Part of a small language model's weights.
Size: width 512, 4 heads of 128, MLP 1344 GeGLU, vocabulary 16384, 55.7M parameters.
Training: a variant of Muon for these matrices, 1087M tokens.
MLP neurons of a small language model. Each row is named by its layer, matrix (down: output weights) and neuron, and shows model dimensions 16-111. Each number is 500 + 25 x the weight over its row's rms, rounded and kept within 0 to 999. Numbers have three digits each. A neuron's up and down rows have the sign that makes its largest values positive.
A block is one neuron, or neurons of one layer that tend to fire together. After each block is what it responds to, as a language model described it from the Wikipedia text at the highest values.

L12.down132:486483474480511514544515510511510545507520490523519485511521483511538517477512543536470482507517509463510498510506481541464487487494482505460548511513515513503499500515535506506490508503526513485483547489517446507515512477503494445489499490531496507521479493493497488502523509494474490484
L12.down185:489487458500474495489479516499511500461512525528486548489432520464519448497460507466424488491486475545526508475497473489492508522525511502507516432455492487499516542486486541495523496494506488449504520486513477505536435504500521530471478506527515481530498526533459506521499499506503461507
L12.down191:517496489515504536490544505511538489470456487514469534477485476500434479528478495481524516472535481513505550484485492497456513492516544466505470499499508524512497520482510499481531528480543533431494477504497482516511524522512507496509514487510486497468455545515496540475486533474495499482
L12.down324:516505497473502526520539482497452487504474499504452505530520476506441511515433501491490491481508514457531483496577545499488498443500448518508472537485489470497516522496533487508497518501458509476490495520503489483512497492478509479452528506487506517482504482452526531525505515518517539534
L12.down364:477486507490504482474484538511483467514515515448492527485486441487488508506497511476544445478477532489504504524473464470488510486501512520529517488499452487473512526477554498496492497443481498482506491486498466505473484503465480492491482505460532511525529508471485531486509456482508454440
L12.down391:555517536512495487497486510496500519485491498522448546499458489483485515488561553477487512482504504490532545488510513474470523507523494473487511462450502497539479497485515557521540501521502505497526512498504449497487503472532521518483516502510515458501546480517508501482500544517483474514
L12.down458:493465457476465475516488459512535529496488491515498513522470506539477491490498506470496471505517488492473533492528444562510499506539486505490508534465493476486516487457516482532485508508505520470516517522518464519543488484466519524544497467545526511531512477526479539521472499475479507477
L12.down743:496506532452520477491523508477551468512512525460500475499500461486463456494490529514508503518511495514532486463474491514496514504484526491530527489554479462472527517508499474538502522501487501446526533514519507495455523501489454532508516542466467503510492480496524476499504520494534497526
L12.down918:478474538464538432501508490473528494506495508520490504534452507498516478514495512508501514504514492476478527502498476507499509503520495535536496493518490502501540506518502458488525529454539489508504491478495524490486459523514490500498508512517498539496506501486499490502457505537527463484
L12.down940:479501535513436524484490504481489477506508502530466477531471482486509534519490499535486476480506540527490481499483503491470517491480539511508489467482479509467506494538511498558523454491465511515527490498496456517495477496523546500467560524522462480508458515512498478493504515508494466472
L12.down1120:564516546527500500525498485536518481518495497466480497514472437468473551493490544488484520545488523538494500526523462512548534528485473499518539592495512512474489518513466508514495493463501526490514495518476536528483508495546497462493515506472520510481517574510515476543555533495502509507
L12.down1142:532484480498483485478533513504556483470448481554522469505532517465472457523457501517477490497512506507526520476487476464508461527511465510514475501530498489494534465521472510469477508534481506521487545420506515506473493537459537537513494492483491511525471568527478454505504530500507555491
L12.down1193:491515534515467502487500488513473479476489458508501460497481503499502515499534531510534509502497574462513481497523549516511471465529542486486468478482486500525499448532501506488514473506461468491507539496541441506471505518474449492495476530536517505474528484520491548535507461497512528504
L12.down1271:528558466534521482504511527499514488514463502458477441531513500451514505507516523522502469472482498483506498482444471509511503503502546498488481465515523502506491492531453471534490499489530475448545537490468521505494471550492479507519477529526514507511472538492480472513478465494494545488
L12.down1292:506553545508512460464494450529511510492515465513503491463490492480518509496517512512482500483482526492476516475523504518495499502540529490505521546465477518503481498465507465475519466492531504521547500488513527497528499501457473497534536532495489501502558534520469549516517460493450497487
L12.down1311:478497499509457521517503507487505494518526527446518507500529519450485465537518528554450519528484453440521523545497469481461494462519487491479490541546496504478513493507515506525486494467452488488418516519535521522530478495484465553489516486504465492497486480534542476527543548481540472510
Description: Word-initial letter P

L10.down382:498481482503493528530520475458557460506433536511485478498507509516482479538487502467521505486480493452458525492522521502529471509504484537504517505442523463508510537483497479530457506489528488479529521504508501518512530524461520471489509539524525531515527501540479467516483466466521494521
Description: Word-initial letter P

L12.down35:490501512488485483501448504504508431505463527498479518538514487471495514494496477476486520473500520480546507485490463504515511501508525518546514579545492492488481519512560518501498505513504537519497485465494536500507501490434479515498520528498538535519505472513537539512499504522537486482
L12.down187:467501519557524492543485460513457542494502514477499518522540530480510497489494536486558461488503529477499529487521515506481499507577439503514487509456505452502488496524494498506498518480506466522514502490524516485543485491477475476522506481496495503497479460526489483443507525519530474482
L12.down195:485497518507526499496501522512528503492515522479544433470532525525518479466477494497553532469494505483521462514491500453473508494542475528484489617516470479489480499493496487499498471502501545468453485474464460484503528504492515483445498500452511503498556539507514479516475439483522514520
L12.down354:498515504510502454543571472511510494553496475458537539491498494491451518511526501505484500433470501514529483480471537500502541554485537495501506505489465527486547467522537541481460485500494476456469491490480504493438470510502530468504515524497520472511479486532484507482464461521474467469
L12.down405:518535559510555522488492485501526470479523495493497459540527515506499531482508477491527482473510488515512506490531506500471501533504514514470484438470506504464483490461531529475463481533502519508500534508466490521470462483514489496488508486492464489508529507487482504508513498484498472506
L12.down413:520483456517498508507491492491500483508497506502489487512516517519539542504528519502485495488491501499510509548487472497482547520491483438513522438445506492497473498501485503490530509470496502485529471535566492519487498516443525502503497530526537496511492509490531495492490451507466504510
L12.down454:499480470493514501480465493525528510504485505520479506467544508428483501528551501494559518498474507481517465506487518475485499543525556505518552500497496493520533505441496506534473470471557481503501492535490466519505469460519508504499522494466501517463503498491514536461534568481490481506
L12.down563:455534514574543505520467529509529448489516486504497491516504460483503511458502495538450501434499461541472514499485482545520497457507553549519500556476501486489434511506477482487497471481534473568515486496502492511486456504522479516500484494476502489492495492491527463495479460489500484423
L12.down773:495583513452506469522461482493516520501501509488443476482514513504484501521510492486492543539496496504498471532525519498497463500477528506519501581417496515503530506510499501473525499491495518498505484490538468500552512482498472543484504508498422546486488479491485458477509456501511515509
L12.down774:521487478495459465503500491500482515490506533449514554511501474489527511535465505545540507532472538503496482485469504488511483491522496488508483403484485477475486533481497490484474506498516505512549454502477450525489485475529560500476483502533490479486539486504539493486538514524469469479
L12.down832:497496493494476501467528510538482497525478564483513519533539515499515525503544527528554515530479502527548561503485499511512491513507525458466515515517485488508480550501501496500484477521464507498519521500440497496483475445538494502565471499470481530486463530501507530507501500519487525493
L12.down938:462506525479495487514532512498485516483521458491489505492464491483514518514500483481480493474501492497527490564480512531544514519506506508576494465471485528515514503522538543500490482504511467541508491487517486530455516474541505483500499497459437526492493521464494471486485475500486521509
L12.down967:549539476515449499491525474486486478490494506526511504449487509461501522503473522489491445481522481525515510537494505463514495523486549529516476488508518509485518470493520484477491490535496488515459548489520516505514513472503513460497502494533511540528505509482491484535502488554489490449
L12.down1050:496537528492506479524520511516527493461479512451492491516523521519516497511485472499506545503543500494492489508514493496472554473514512455487481466475479513462527480509514510508485523515469536517504471517453547516475534522475483477500500507483458483487483469471496530540465472535510475495
L12.down1069:520502501457503490490488524481514505485464495489500466531495510502517469515456530516507475486493496513460495512525477514502534484522494517489479567471487513508521480483490503488521489499527469449501497525496532504447541499500509503478492490506546506491509499446491482485483465510528489494
L12.down1290:483526506519479494451549471485516466503549513555537490491489492478501502530505526512503510456512543483510551471500518533531516521527520497488519554505503481473502504508476488503495458480544499468523505530482513505535492529483467508469470457503474512457505506503501505489499485496511498511
Description: Table separator before numbers

L10.down373:517524540527524481530508539512455500542479512527514487486509488507492558483508492481485487521448507520522533495488521484503523519495513509522485519464463509460474490497496506508524485459488511483452465529485503518505491502465480520487484511497502496490507534502517477535459531485494472478
Description: Separator before next number

L8.down80:509500461510469480503477483478479489497482499486513497481498496482532512502495506495538533508462497511489480533502481472459490527519500514512519529489519519480523532499474511505527530531503492513455453504500475517541492475512498512515528500475468532506460441468458440559541527490480489497
L8.down799:523483492519466554478471463455503452470513494494479495491512528552517502510517521485496488525482521504440508503529477477488487483489488513487462480483496501470454521504491440544497545563495498469487506492461494538504488524477507537479477530514531511485466507522519510488491477484547529486
L8.down1087:528481475465487478531481532475551485506507461475455537495509524513510504531486514489480461507538470471524531485499531482514472485466463490510463497525508554465506550551565494528521508515514510520509501513515488517531469539509507548497512561561539517513495452533513470505448518478521505459
L8.down1190:471503501525499470523497486482527468499510479492504516481485489569466493453487508546458474503471522453531518496473490519499501479465509504507466492506530482520517471508501480527546501524512484474538546486505490484524498485506493548473536511470512531518443472549487517494515493473499495479
Description: Word-initial P fragment